From a checkpoint of a small transformer trained on Wikipedia: a variant of Muon for these matrices.
MLP neurons of a small language model. Each row is named by its layer, matrix (gate and up: input weights; down: output weights) and neuron, and shows model dimensions 112-175. Each number is 200 + 40 x the weight over its row's rms, rounded and kept within 0 to 999. A neuron's up and down rows have the sign that makes its largest values positive.
After each neuron's rows, "fires on" lists the tokens most often at its 100 highest values on Wikipedia text that the model never trained on.

L3.gate462,174,265,257,226,187,173,184,124,199,231,204,184,302,239,242,238,161,221,247,197,183,206,287,187,198,139,190,214,182,198,153,275,197,197,218,290,204,164,186,210,209,245,203,235,147,211,154,204,167,215,167,180,205,199,188,192,205,238,227,160,222,155,219,228
L3.up462,174,198,196,193,216,262,171,181,183,270,98,248,238,242,267,216,248,171,242,191,168,264,294,231,208,201,202,241,169,226,218,237,203,207,144,191,195,116,251,177,158,232,177,209,160,155,289,202,152,233,218,257,203,212,181,236,161,202,152,162,148,220,202,234
L3.down462,263,235,181,121,244,180,217,133,153,164,126,175,194,193,217,229,171,195,221,199,272,128,212,174,90,208,164,162,132,195,226,259,192,175,205,152,214,192,198,254,203,152,184,193,158,242,255,213,275,229,149,208,275,229,206,185,249,133,211,147,146,174,221,230
fires on: " s", " that", "he", " he", " was", " she"

L8.gate339,235,262,180,214,258,242,208,163,238,200,262,173,233,282,242,291,205,226,156,177,167,157,185,211,225,225,185,162,220,178,263,185,251,226,199,250,172,156,311,186,211,174,193,212,235,220,214,183,139,189,216,186,214,178,147,252,190,170,157,276,140,262,164,180
L8.up339,187,213,141,208,223,171,221,192,207,262,264,186,149,225,195,136,175,129,184,235,247,218,182,165,198,180,184,233,235,240,261,230,259,192,244,224,115,199,174,248,248,222,173,105,225,247,180,285,181,185,154,126,180,169,211,138,234,210,250,233,172,255,158,136
L8.down339,103,236,220,290,108,248,199,228,217,163,177,267,237,173,205,160,257,174,264,190,249,192,172,235,207,178,170,212,177,147,218,177,247,235,204,195,217,263,200,225,118,169,192,211,191,116,137,193,211,174,182,197,218,142,195,176,241,153,195,200,313,196,247,136
fires on: "ot", "is", "-", "ro", "in", "ed"

L8.gate93,206,241,158,265,241,215,148,157,209,198,215,224,227,179,245,194,253,207,150,193,187,153,224,230,144,232,266,157,200,149,140,251,173,262,305,140,101,160,174,214,218,239,197,202,139,215,243,247,160,246,186,155,188,212,208,190,166,182,221,148,227,145,178,155
L8.up93,176,188,197,185,187,243,237,184,258,199,173,216,186,204,263,218,275,263,172,178,202,217,193,175,215,275,175,171,223,165,259,169,262,216,170,133,231,189,178,234,216,202,188,154,283,218,238,232,236,216,288,185,211,190,175,226,182,152,200,172,276,186,209,254
L8.down93,161,209,224,164,275,208,156,162,209,151,176,177,180,213,252,242,162,188,186,211,177,207,304,155,198,247,191,172,187,150,209,179,213,234,261,207,288,243,123,124,201,229,199,218,240,200,167,189,198,177,168,160,190,226,188,228,194,139,202,198,132,253,199,209
fires on: " in", " Am", " am", "m", "-"

L10.gate376,216,140,178,159,174,209,162,220,191,214,118,155,114,160,191,236,233,197,210,208,209,139,179,234,289,161,225,214,264,282,220,274,179,189,165,253,213,242,210,193,256,228,201,182,125,229,233,176,91,131,218,208,128,160,150,187,251,193,207,133,183,147,156,244
L10.up376,132,179,112,225,238,230,213,248,274,175,185,193,240,233,232,199,190,149,221,217,223,138,206,231,223,234,140,172,155,241,193,187,262,253,176,245,165,229,296,219,196,240,202,219,259,121,169,165,214,190,203,266,203,226,210,191,136,250,254,261,199,245,147,229
L10.down376,182,207,208,214,156,202,218,195,263,204,142,163,188,273,226,197,113,162,218,293,163,209,268,243,155,203,204,162,183,261,224,312,221,186,206,224,246,137,181,172,257,199,182,246,199,189,252,166,121,212,229,223,163,228,184,78,211,178,212,226,222,135,160,222
fires on: "i", " ge", "u", " bi", "hi", "li"

L5.gate312,190,258,223,243,165,228,266,175,196,170,184,217,189,235,177,175,204,167,215,211,175,179,220,243,245,261,170,244,198,124,236,196,129,239,236,206,112,204,129,220,182,272,207,233,156,97,253,223,151,150,230,153,144,241,183,197,170,126,193,194,203,228,240,187
L5.up312,131,181,136,232,163,121,195,199,199,64,170,225,184,254,215,193,139,179,214,179,219,219,231,225,188,193,215,260,241,200,210,278,224,205,189,231,196,193,172,208,257,221,167,172,237,176,184,214,226,171,270,246,192,208,213,153,204,171,160,198,277,188,225,213
L5.down312,219,234,140,258,221,195,181,234,185,239,196,270,232,240,230,179,201,180,197,197,199,272,184,231,238,224,222,200,228,189,177,142,176,227,193,286,198,202,259,114,176,201,197,204,169,171,174,223,192,235,179,182,251,224,192,176,226,173,186,173,200,223,271,200
fires on: " is", "ed", "s", "ing", " was", "red"

L4.gate75,283,242,235,183,171,188,210,236,215,195,132,131,135,222,230,227,189,161,191,223,234,202,189,292,190,163,202,249,246,187,77,196,229,146,216,215,194,284,224,222,177,182,207,156,131,162,228,89,183,201,161,238,255,193,260,250,167,209,256,245,191,145,144,209
L4.up75,227,222,230,203,208,239,234,248,172,212,199,216,227,188,179,144,196,181,211,220,201,213,276,201,216,173,204,270,225,165,166,187,189,229,197,224,175,252,200,197,152,174,222,214,214,209,200,197,95,74,187,219,158,143,116,217,195,272,191,174,224,206,221,153
L4.down75,18,240,183,208,234,195,203,170,233,242,241,132,250,271,113,220,197,219,156,220,232,266,192,158,232,218,178,179,180,227,240,156,229,205,181,197,215,178,199,129,168,210,187,272,180,186,195,217,250,194,222,222,234,237,231,125,188,241,191,264,196,153,180,203
fires on: "-", ");", " medal", " lead", " place"

L5.gate97,163,240,251,248,194,169,204,111,218,253,194,187,242,318,181,230,218,187,182,182,108,148,195,275,196,197,196,221,199,228,184,236,96,127,238,292,163,182,182,195,242,190,180,189,180,229,265,200,185,277,168,199,255,139,169,208,197,141,302,210,214,179,228,169
L5.up97,187,173,196,299,198,123,237,202,192,216,200,265,154,251,215,157,272,192,235,196,224,191,92,224,238,242,180,169,199,202,144,171,203,206,178,269,199,212,236,229,179,210,173,178,204,225,190,242,152,222,205,160,237,171,135,87,271,231,132,186,148,167,179,266
L5.down97,244,160,244,213,247,179,165,157,223,174,154,266,208,219,177,191,196,146,205,224,213,127,220,198,237,179,239,144,226,157,137,151,202,205,143,217,213,158,167,212,210,236,175,217,144,293,182,272,226,198,186,163,206,225,221,83,208,175,194,247,218,215,125,179
fires on: "os", " comp", "og", "iet", "ir"

L6.gate491,264,228,196,216,165,167,179,199,220,284,201,208,208,227,123,222,218,141,196,177,229,187,164,173,203,221,246,186,196,166,220,186,158,163,175,234,193,172,307,207,192,191,164,126,129,165,153,223,171,196,142,304,233,219,249,150,176,230,221,196,195,181,178,168
L6.up491,221,170,118,183,186,203,220,173,167,171,228,204,159,154,258,277,301,204,228,284,215,162,199,179,243,255,254,198,215,192,261,250,226,216,163,206,247,180,194,194,226,185,185,195,231,150,197,170,209,231,148,219,187,176,145,184,186,210,186,211,226,93,139,179
L6.down491,295,215,201,136,226,176,204,144,123,227,225,156,168,188,213,183,128,102,264,191,271,181,92,152,211,80,226,145,179,205,189,165,208,210,288,133,251,189,203,218,231,217,178,208,185,144,241,184,215,249,161,297,163,193,257,167,181,203,177,188,169,127,184,251
fires on: "y", "\n\n", " |\n\n", " of", "ous", ")\n\n"

L4.gate381,270,229,247,273,180,249,105,190,254,118,161,208,166,199,228,145,207,209,150,160,200,136,201,185,139,293,210,177,197,204,140,215,272,175,155,165,231,232,194,196,215,244,166,133,238,200,198,215,198,255,250,142,252,179,237,208,151,154,249,187,154,222,213,185
L4.up381,202,197,203,214,176,238,174,191,251,245,189,156,200,229,220,128,191,222,205,277,280,262,186,222,143,161,250,243,194,287,182,157,228,219,187,224,159,181,202,155,202,185,218,157,182,158,262,80,195,257,210,128,165,229,203,218,160,207,262,161,211,150,250,255
L4.down381,190,216,138,281,244,141,176,161,216,211,256,196,86,143,264,216,180,123,228,156,196,237,180,174,223,212,238,153,79,209,184,158,225,224,244,244,198,200,208,159,205,180,195,186,187,248,208,144,189,255,228,212,224,202,213,222,196,209,226,173,255,174,249,197
fires on: " |", " •", "ography", " population", " Year", "istics"

L4.gate504,202,111,178,138,211,163,211,142,257,202,169,159,240,285,180,229,206,263,212,200,231,174,262,238,164,122,185,222,244,240,221,164,224,195,192,148,225,241,195,173,156,248,242,180,237,190,211,178,171,153,239,201,164,220,112,235,158,138,192,236,183,204,196,226
L4.up504,167,180,256,151,198,216,205,186,169,213,206,227,215,222,259,260,138,223,212,264,167,181,279,165,210,145,190,215,220,197,156,184,198,158,252,183,202,180,220,215,172,131,241,123,252,225,153,215,163,197,197,175,152,234,185,218,156,191,212,251,176,181,231,203
L4.down504,179,190,229,166,284,238,229,227,174,141,253,174,156,182,194,179,164,265,216,222,93,127,153,267,268,173,280,182,199,256,181,155,177,232,184,222,247,207,137,167,168,156,185,192,211,198,137,215,212,153,173,215,182,267,252,215,193,183,266,209,148,185,272,275
fires on: " in", ";", " |", ":", " or"

L10.gate150,251,122,118,164,210,209,317,244,146,218,272,175,240,140,172,190,206,197,200,176,186,253,163,187,233,171,213,204,221,204,195,302,185,231,238,232,241,199,194,164,237,183,141,253,197,268,192,217,188,195,214,141,221,287,237,138,169,160,198,161,173,187,246,127
L10.up150,236,209,173,188,169,187,185,198,201,221,196,95,174,272,253,161,182,249,217,232,248,252,144,195,234,201,190,245,211,224,207,209,237,229,235,160,195,170,277,258,176,181,289,161,221,235,178,154,274,183,233,145,181,191,278,183,214,215,199,178,306,196,175,187
L10.down150,200,197,203,207,239,191,183,138,192,182,167,243,248,231,202,208,239,258,199,168,152,199,211,198,207,220,225,221,299,277,196,214,246,228,151,207,201,149,208,252,279,168,241,214,173,163,201,230,161,255,203,179,277,173,211,210,202,219,176,227,165,149,226,191
fires on: " qu", " Qu", " exper", "gr", "omm", "j"

L4.gate38,290,260,186,154,257,220,248,135,215,222,191,191,177,277,256,176,241,233,199,170,248,170,221,190,169,176,202,194,240,159,229,152,200,204,211,185,199,277,250,182,225,191,289,168,143,192,125,135,236,259,194,195,208,299,165,215,210,179,190,201,127,194,171,173
L4.up38,259,202,171,206,207,202,237,181,274,153,223,243,158,185,173,232,202,250,179,150,177,230,224,193,159,212,125,230,199,218,261,175,229,162,223,152,271,213,245,220,210,194,217,170,172,232,152,192,173,286,176,122,185,280,204,222,182,171,262,152,245,193,164,147
L4.down38,191,211,123,156,268,243,199,256,167,187,199,176,125,148,139,207,129,253,137,188,223,227,160,235,227,139,216,188,276,252,213,220,252,250,211,169,184,186,144,160,221,173,221,129,202,224,230,212,214,202,265,211,207,184,218,293,202,201,182,196,150,154,217,246
fires on: "as", "an", "ess", "ort", " port", "m"

L10.gate40,211,195,141,151,111,178,247,176,158,236,188,240,207,246,210,181,239,191,186,269,176,261,201,126,208,205,262,168,167,206,253,200,203,191,184,182,261,166,138,187,183,236,199,208,165,180,183,183,188,129,185,252,236,198,68,184,215,95,155,160,172,147,272,236
L10.up40,154,114,218,186,185,210,216,217,214,223,106,192,247,226,215,239,221,114,175,265,225,191,201,146,182,158,167,244,273,137,227,210,162,192,211,215,251,171,171,271,207,182,269,191,137,196,202,195,216,214,190,89,203,260,167,236,230,91,211,203,175,128,152,204
L10.down40,91,163,187,200,232,218,240,210,121,194,199,194,225,294,223,180,204,220,195,221,192,197,272,192,236,178,147,184,178,168,223,176,227,198,146,253,134,179,179,168,239,176,199,187,169,181,130,203,174,197,201,221,268,211,228,213,183,137,231,288,172,216,228,197
fires on: ":", "′", "°"

L10.gate236,159,247,195,164,178,226,155,175,221,226,246,197,186,191,222,209,164,195,191,238,181,221,169,117,250,227,188,207,191,216,233,240,219,140,207,127,134,141,207,166,240,186,210,200,159,214,189,109,285,141,244,220,222,236,197,190,167,136,226,217,203,195,123,225
L10.up236,181,233,244,148,248,177,233,222,270,141,177,173,129,247,226,201,256,170,196,221,226,128,225,155,177,185,223,254,179,201,224,183,175,210,220,223,259,205,206,234,258,180,255,151,220,195,188,178,207,152,144,189,181,196,185,249,175,175,202,228,186,222,194,172
L10.down236,116,166,232,219,150,250,192,264,163,252,221,212,172,181,197,209,210,263,228,219,236,231,187,192,213,264,110,179,145,215,188,145,192,224,288,279,127,175,232,121,172,269,164,205,187,163,214,232,254,138,204,237,330,154,218,200,225,225,215,135,199,258,162,168
fires on: "′", " Sh", " S", " D", "at", " sc"

L6.gate143,175,203,234,165,210,251,123,185,164,125,201,128,223,131,245,232,229,230,246,246,201,204,210,225,247,196,155,194,160,244,207,166,240,237,165,240,123,222,237,163,207,150,247,182,233,183,284,217,234,211,230,165,245,151,180,197,168,151,160,212,197,160,214,189
L6.up143,200,277,189,157,199,199,206,220,186,201,181,250,181,184,247,257,230,113,216,178,138,191,205,271,195,242,191,265,193,225,162,159,257,274,123,230,261,234,154,256,260,176,206,192,297,180,201,207,227,214,246,206,191,189,265,209,147,151,189,170,236,191,284,180
L6.down143,233,203,241,165,166,249,181,128,204,266,232,181,194,229,214,228,282,159,140,161,273,220,236,131,276,192,249,231,231,173,217,234,142,208,257,171,137,167,194,260,238,217,188,201,96,202,219,138,234,262,179,191,251,179,268,231,255,164,256,104,163,239,253,144
fires on: "l", "s", "n", "m", " also", "t"

L10.gate241,230,243,219,202,127,192,127,128,121,274,221,214,204,174,184,216,109,201,255,203,202,238,193,215,202,273,199,266,253,224,214,154,242,261,230,200,272,263,227,201,230,224,206,125,178,196,167,169,152,208,220,249,199,185,208,152,166,176,203,235,180,204,226,176
L10.up241,231,120,238,178,174,222,170,213,235,222,190,156,163,200,207,130,217,115,173,175,201,212,222,272,162,153,256,239,269,156,183,239,169,211,237,268,134,213,242,180,176,219,257,214,213,163,220,258,145,203,231,218,126,183,194,181,175,164,153,192,201,192,262,190
L10.down241,222,150,166,210,250,286,179,196,232,210,117,160,169,249,310,179,248,196,203,189,135,206,154,233,208,220,222,225,228,217,209,187,262,174,217,202,173,227,201,187,214,241,155,182,165,169,247,156,160,212,95,128,207,235,282,145,253,206,162,177,195,186,251,248
fires on: "\n", "en", "ick", ":", "o", "in"

L8.gate233,246,247,201,182,233,297,192,147,142,205,256,105,264,231,150,203,133,222,251,121,218,226,229,177,108,154,257,154,195,209,208,252,194,192,250,176,196,227,226,201,60,149,199,240,154,167,190,197,278,158,227,228,188,273,186,197,257,149,168,262,218,240,161,143
L8.up233,203,213,197,219,221,230,180,236,170,184,200,166,159,148,254,254,231,181,168,155,250,241,245,221,124,134,180,157,198,205,227,115,168,237,175,243,228,153,247,218,212,137,181,250,275,176,227,236,231,170,205,192,149,216,187,166,163,265,222,125,231,236,103,181
L8.down233,323,164,202,214,216,189,154,184,264,159,213,174,238,177,95,218,243,211,208,189,191,162,243,219,219,176,236,224,211,197,157,225,176,138,186,218,185,139,208,204,174,184,291,164,211,186,113,195,179,198,219,315,183,210,145,99,241,178,182,219,214,216,140,162
fires on: "le", "c", "re", "C", "ac"

L6.gate82,201,220,229,249,204,216,240,214,229,191,262,236,193,221,138,225,229,211,155,205,218,142,206,183,86,221,184,272,219,152,212,197,247,208,244,178,173,192,153,199,211,217,208,157,187,187,226,199,237,203,201,184,129,159,123,211,229,191,159,109,255,208,266,149
L6.up82,198,179,155,165,173,137,194,245,166,149,212,220,226,225,212,254,169,233,161,249,209,144,177,145,232,158,161,201,210,194,167,295,199,192,211,262,251,175,184,147,166,229,130,113,202,124,150,192,247,214,191,267,249,256,234,172,191,203,276,180,141,247,217,166
L6.down82,192,255,217,209,220,199,183,146,195,195,218,288,178,160,187,185,161,250,173,232,206,227,211,180,249,190,192,257,236,210,179,260,241,161,202,167,155,217,192,266,190,240,229,233,173,180,227,168,205,188,165,198,179,185,136,168,219,108,218,280,202,238,160,308
fires on: "-", " is", "re", "p", "ivers", "s"

L4.gate191,249,234,162,168,156,207,252,180,197,235,271,154,186,120,116,231,177,199,247,255,198,200,188,165,207,220,245,161,121,193,186,166,205,161,226,193,200,190,172,205,270,194,234,214,184,184,202,226,168,211,193,150,166,237,162,183,177,272,199,299,214,155,195,161
L4.up191,200,187,218,144,190,236,143,154,134,281,243,234,198,209,269,215,136,201,177,188,207,150,255,117,208,194,320,253,211,188,223,213,195,186,145,236,214,174,261,223,200,195,171,187,158,217,175,195,171,225,154,220,201,206,216,211,117,189,186,174,221,189,149,239
L4.down191,165,192,215,190,168,218,189,205,146,184,232,211,258,142,163,238,208,104,226,177,170,183,195,174,245,201,193,168,149,154,130,154,237,228,325,146,295,196,163,216,167,181,174,184,262,201,250,273,226,211,155,255,157,210,159,99,220,254,207,168,220,198,220,243
fires on: "\n\n", ")\n\n", ";\n\n", " |\n\n"

L4.gate236,211,256,139,190,241,190,149,145,182,197,194,200,206,210,157,248,264,189,120,263,225,151,244,221,179,208,195,236,144,143,245,202,199,222,172,261,186,241,157,220,325,241,233,128,108,141,158,232,224,114,210,179,199,147,222,158,237,159,164,189,198,178,153,205
L4.up236,214,217,276,184,202,182,152,154,189,228,264,282,171,248,184,187,162,168,289,227,210,198,265,264,237,230,189,285,156,219,240,285,243,300,246,175,226,213,205,197,228,160,211,224,228,204,176,193,212,221,217,146,198,230,188,138,182,179,132,205,137,182,141,152
L4.down236,186,216,111,203,268,237,159,128,147,218,249,108,171,208,173,239,213,175,158,193,263,237,159,115,133,220,189,238,168,204,138,191,235,154,235,221,137,249,237,134,203,209,130,94,195,219,180,229,212,191,249,189,202,199,215,236,197,209,180,240,137,217,211,219
fires on: ".", "ion", "ime"

L4.gate363,176,213,205,184,186,226,219,163,232,115,211,177,183,208,247,202,207,195,175,153,207,235,183,238,253,222,199,129,215,180,248,179,181,228,228,174,187,157,254,198,159,253,185,213,175,244,186,197,159,176,196,112,210,178,219,299,177,215,203,157,176,258,188,296
L4.up363,149,207,182,190,230,193,199,275,255,189,307,196,90,181,186,223,156,253,175,151,152,121,297,161,195,177,164,222,185,185,175,184,232,141,288,138,219,168,212,255,208,284,212,186,221,244,217,194,200,225,195,163,222,226,188,266,246,140,259,150,208,204,206,163
L4.down363,180,164,162,258,183,167,229,188,209,206,192,170,158,230,180,133,188,139,182,253,194,224,218,141,120,194,208,231,271,205,199,134,229,168,203,203,167,265,253,196,207,205,228,181,158,220,156,176,220,164,151,228,241,232,235,261,254,256,174,216,155,294,209,266
fires on: "in", "as", "ston"

L4.gate0,212,217,238,165,185,176,253,142,315,157,168,145,250,268,151,236,133,220,183,200,202,197,180,238,174,194,223,246,153,158,213,201,230,182,153,285,215,193,173,215,259,190,246,176,195,186,146,192,247,219,189,224,173,177,180,250,196,154,121,204,267,157,183,208
L4.up0,209,237,253,192,196,241,219,122,168,306,161,176,185,239,208,178,178,154,251,127,285,182,243,225,180,161,190,167,205,221,244,191,234,204,216,151,163,210,235,173,180,201,248,235,246,229,129,213,166,292,163,162,261,231,223,222,208,150,182,153,145,158,242,213
L4.down0,248,256,168,216,267,225,260,214,218,163,190,91,195,211,211,182,217,192,143,137,150,188,205,205,187,131,209,217,214,224,227,192,190,245,192,217,196,212,244,250,176,211,229,184,186,117,186,171,183,237,114,152,259,209,232,159,176,170,271,245,198,127,228,260
fires on: " m", ".", ",", " k", " cm", "ers"

L4.gate326,189,193,207,205,230,190,174,204,233,251,222,199,105,274,250,174,267,185,154,250,184,192,251,199,213,239,216,220,188,202,278,132,250,152,203,156,189,229,173,213,224,187,257,205,148,146,204,264,227,155,162,189,210,239,188,138,231,300,129,159,149,250,247,154
L4.up326,216,179,189,195,189,181,248,172,174,275,267,227,218,222,251,197,185,235,235,288,202,154,236,240,236,208,178,243,258,148,180,143,261,246,207,213,154,203,148,136,223,185,140,216,238,116,172,245,174,89,155,121,188,202,180,154,262,159,188,180,173,229,213,186
L4.down326,181,230,135,138,181,228,188,228,199,193,158,139,192,222,198,144,214,233,194,189,255,288,226,146,152,199,275,173,221,136,229,222,189,183,170,263,160,236,233,242,167,181,176,219,249,227,207,186,169,245,208,253,214,210,172,271,256,247,202,141,217,216,222,217
fires on: ".", "C", "AR", "B", "M"

L4.gate386,177,172,237,175,157,307,164,200,160,256,170,198,175,233,225,220,249,220,108,167,254,166,227,204,254,232,227,213,262,213,253,117,131,192,171,314,246,276,213,110,219,172,189,142,187,136,235,200,201,187,267,241,219,168,250,173,189,172,184,158,182,206,250,189
L4.up386,168,159,196,241,251,204,168,211,223,221,182,250,116,189,205,157,272,194,195,253,259,246,195,281,196,239,202,239,109,230,225,161,178,169,216,242,128,218,182,161,165,225,199,263,254,184,248,178,201,252,199,172,169,217,203,132,172,227,187,225,154,228,199,221
L4.down386,153,189,183,243,171,203,158,284,228,241,171,185,176,134,217,178,185,186,208,204,215,250,119,241,264,250,162,255,238,177,213,203,270,187,265,172,201,203,182,168,119,233,262,217,122,256,223,263,170,160,187,223,212,96,183,179,143,226,210,226,112,225,146,188
fires on: "en", "ten", "er"

L3.gate177,169,244,109,181,148,301,133,200,237,216,225,159,161,200,223,217,242,182,203,310,246,164,225,187,203,249,182,234,207,185,167,225,208,178,189,147,160,247,213,249,279,213,235,158,203,209,184,215,222,144,233,190,230,173,256,183,199,218,294,249,228,212,131,135
L3.up177,220,239,191,202,227,196,230,180,178,219,226,243,119,111,221,98,209,135,295,222,239,269,254,136,232,186,165,162,113,213,232,196,252,202,258,184,209,214,211,144,218,239,255,260,190,241,105,100,228,218,208,241,226,229,201,207,177,207,136,225,202,187,169,228
L3.down177,229,139,260,202,128,151,241,262,284,215,186,215,253,261,199,157,181,157,204,210,171,185,148,203,233,214,250,201,215,188,190,150,283,209,174,199,198,136,142,175,230,225,157,153,244,220,262,240,143,201,187,147,212,146,132,193,227,200,281,198,203,183,159,158
fires on: "-", "\n\n", "=", ")\n\n", " of", "."

L6.gate454,189,235,149,163,229,218,149,199,152,71,185,154,221,186,252,270,178,163,190,164,213,123,270,160,243,242,228,246,253,167,173,237,227,244,217,309,228,244,248,244,208,271,188,226,197,154,220,152,146,227,171,197,143,249,201,194,174,144,151,165,216,173,264,200
L6.up454,175,210,265,162,255,205,170,186,170,218,252,252,139,152,186,233,215,182,195,266,191,197,231,191,209,169,231,187,152,164,225,269,195,166,209,201,142,143,180,250,170,174,277,236,203,177,194,191,264,151,185,178,187,233,225,238,206,260,162,116,249,177,142,265
L6.down454,221,214,203,126,168,232,173,208,156,106,203,108,206,190,207,203,155,197,170,187,236,217,289,158,159,286,174,213,125,229,182,222,199,174,169,85,209,242,180,193,296,228,213,233,314,277,262,236,183,181,231,182,193,213,163,173,231,229,192,198,220,165,254,191
fires on: "all", "ra", "ell", " All", "l", " all"

L8.gate68,218,228,191,236,186,229,194,252,211,223,264,194,199,155,281,229,173,241,246,269,205,183,237,119,150,195,222,219,181,235,185,171,240,176,246,210,158,216,228,216,232,150,119,156,190,288,163,193,196,240,162,233,175,240,164,205,199,211,251,237,152,183,197,185
L8.up68,219,217,231,165,237,214,236,201,314,257,189,226,176,239,203,198,300,158,223,274,144,127,266,106,227,197,190,218,141,240,214,272,123,221,230,164,260,210,177,169,236,205,150,165,191,233,201,230,184,192,269,233,199,198,209,239,168,133,196,246,163,218,144,185
L8.down68,285,107,207,260,244,206,256,167,148,157,170,161,204,203,151,207,251,207,168,200,134,202,198,231,178,194,147,202,193,218,199,200,174,193,207,176,142,186,221,224,175,214,193,203,201,205,235,176,199,243,176,273,156,154,206,197,125,152,213,186,226,255,179,187
fires on: " S", " of", "-", " from", " the"

L8.gate284,235,149,200,106,157,183,206,155,218,193,164,160,192,237,232,180,247,199,213,176,185,155,207,214,181,225,184,148,182,255,195,156,175,161,160,220,221,159,261,223,256,244,215,252,195,227,278,251,232,175,174,241,184,145,221,193,247,243,189,58,167,193,226,222
L8.up284,192,162,215,138,226,198,199,165,188,222,143,260,217,159,178,218,207,233,228,179,114,228,184,218,179,230,211,197,201,196,192,247,242,156,230,189,160,159,147,165,194,225,238,279,178,110,210,155,120,215,166,201,174,250,254,204,116,191,107,216,205,209,215,143
L8.down284,224,221,192,159,218,201,225,290,196,203,170,212,177,195,264,237,174,271,201,209,182,246,191,232,236,230,156,229,296,224,227,258,198,188,150,189,224,207,126,228,225,128,181,175,144,237,185,162,185,188,92,212,151,212,263,132,228,159,153,196,159,207,218,137
fires on: " comm", " Comm", " rec", "p", "m"

L6.gate109,170,136,197,152,188,201,157,176,234,275,257,262,167,222,147,221,186,145,160,139,201,181,194,168,201,285,164,203,223,154,251,150,231,242,256,236,132,207,181,174,219,219,228,167,124,229,193,201,259,134,200,195,187,187,206,141,212,137,148,165,183,154,252,181
L6.up109,133,232,217,215,176,143,223,189,188,230,182,236,197,241,168,196,214,290,214,246,150,259,149,200,194,143,187,229,200,284,272,198,187,224,275,227,282,219,187,238,213,216,172,176,168,221,194,194,186,176,223,202,191,148,126,168,245,146,184,177,259,204,200,132
L6.down109,204,170,151,182,214,199,216,206,288,143,223,221,182,236,193,261,237,245,163,133,288,198,161,161,242,202,126,215,135,192,239,199,236,155,237,244,137,172,202,176,240,195,257,122,206,127,191,177,208,175,191,202,215,213,256,121,183,171,243,241,173,131,237,269
fires on: ",", ".", "al", "az", "as"

L6.gate366,163,237,156,177,270,187,205,248,147,257,288,179,149,168,226,209,210,230,150,182,260,196,238,189,215,228,195,205,172,231,217,222,207,214,116,254,160,187,260,163,266,208,235,157,168,180,206,194,233,155,227,216,171,132,229,189,149,180,146,157,249,176,163,194
L6.up366,222,159,235,211,237,234,137,209,178,155,191,233,266,172,225,207,211,248,135,189,214,162,186,187,207,206,254,209,220,257,224,150,217,258,202,149,257,162,193,166,185,170,215,205,215,202,233,195,253,226,259,181,145,303,171,188,160,163,171,158,211,129,160,173
L6.down366,168,260,218,178,196,198,282,134,223,201,147,184,217,175,205,152,205,155,242,162,183,191,216,262,125,247,163,155,191,191,213,200,184,190,267,181,205,179,231,266,218,144,231,153,192,164,199,142,209,248,213,183,94,173,181,236,161,175,132,118,222,235,185,251
fires on: ".", "u", "ou", "az", "c", "a"

L10.gate336,207,164,226,193,252,169,220,165,209,145,252,167,221,140,192,172,136,192,199,225,216,179,281,136,176,185,239,225,236,194,135,176,185,203,168,280,215,195,231,164,230,161,197,118,155,229,231,237,200,194,123,204,190,215,160,177,190,188,157,205,165,218,176,227
L10.up336,212,142,236,147,231,213,143,201,187,164,224,145,237,275,259,139,198,179,153,204,148,184,203,114,217,266,226,207,147,214,201,274,108,150,221,146,177,247,177,217,202,117,141,178,195,139,205,173,147,157,153,249,191,226,235,209,225,248,302,259,180,145,207,221
L10.down336,219,252,135,185,281,151,151,268,227,186,127,191,200,150,154,234,154,259,280,140,245,257,218,192,96,213,150,252,221,243,277,236,197,129,221,175,236,201,235,177,157,200,222,181,215,280,211,178,143,237,216,255,228,149,272,210,183,178,205,208,190,169,137,208
fires on: " in", "-"

L6.gate325,247,229,205,254,159,237,198,163,148,194,176,113,174,141,137,156,142,254,168,167,173,144,223,163,235,205,263,179,193,224,127,206,257,195,192,215,175,243,218,190,168,182,216,182,181,223,223,229,229,219,186,220,138,185,193,144,226,227,215,174,127,240,254,156
L6.up325,272,173,134,233,307,203,166,193,223,225,252,140,197,218,264,202,189,183,186,166,202,301,246,223,208,104,205,228,234,220,146,204,221,189,178,169,224,237,214,188,188,203,144,209,196,164,155,193,203,230,228,217,172,172,210,249,198,212,185,147,192,188,218,193
L6.down325,95,180,173,202,204,146,233,258,209,233,109,181,204,241,171,125,162,191,174,180,161,221,241,180,104,180,270,150,174,205,187,257,123,230,224,168,155,158,249,151,176,182,191,188,242,193,206,166,139,239,216,178,274,223,258,148,200,196,151,88,236,186,191,160
fires on: "re", "ain", "le", "ount", "iqu", "ways"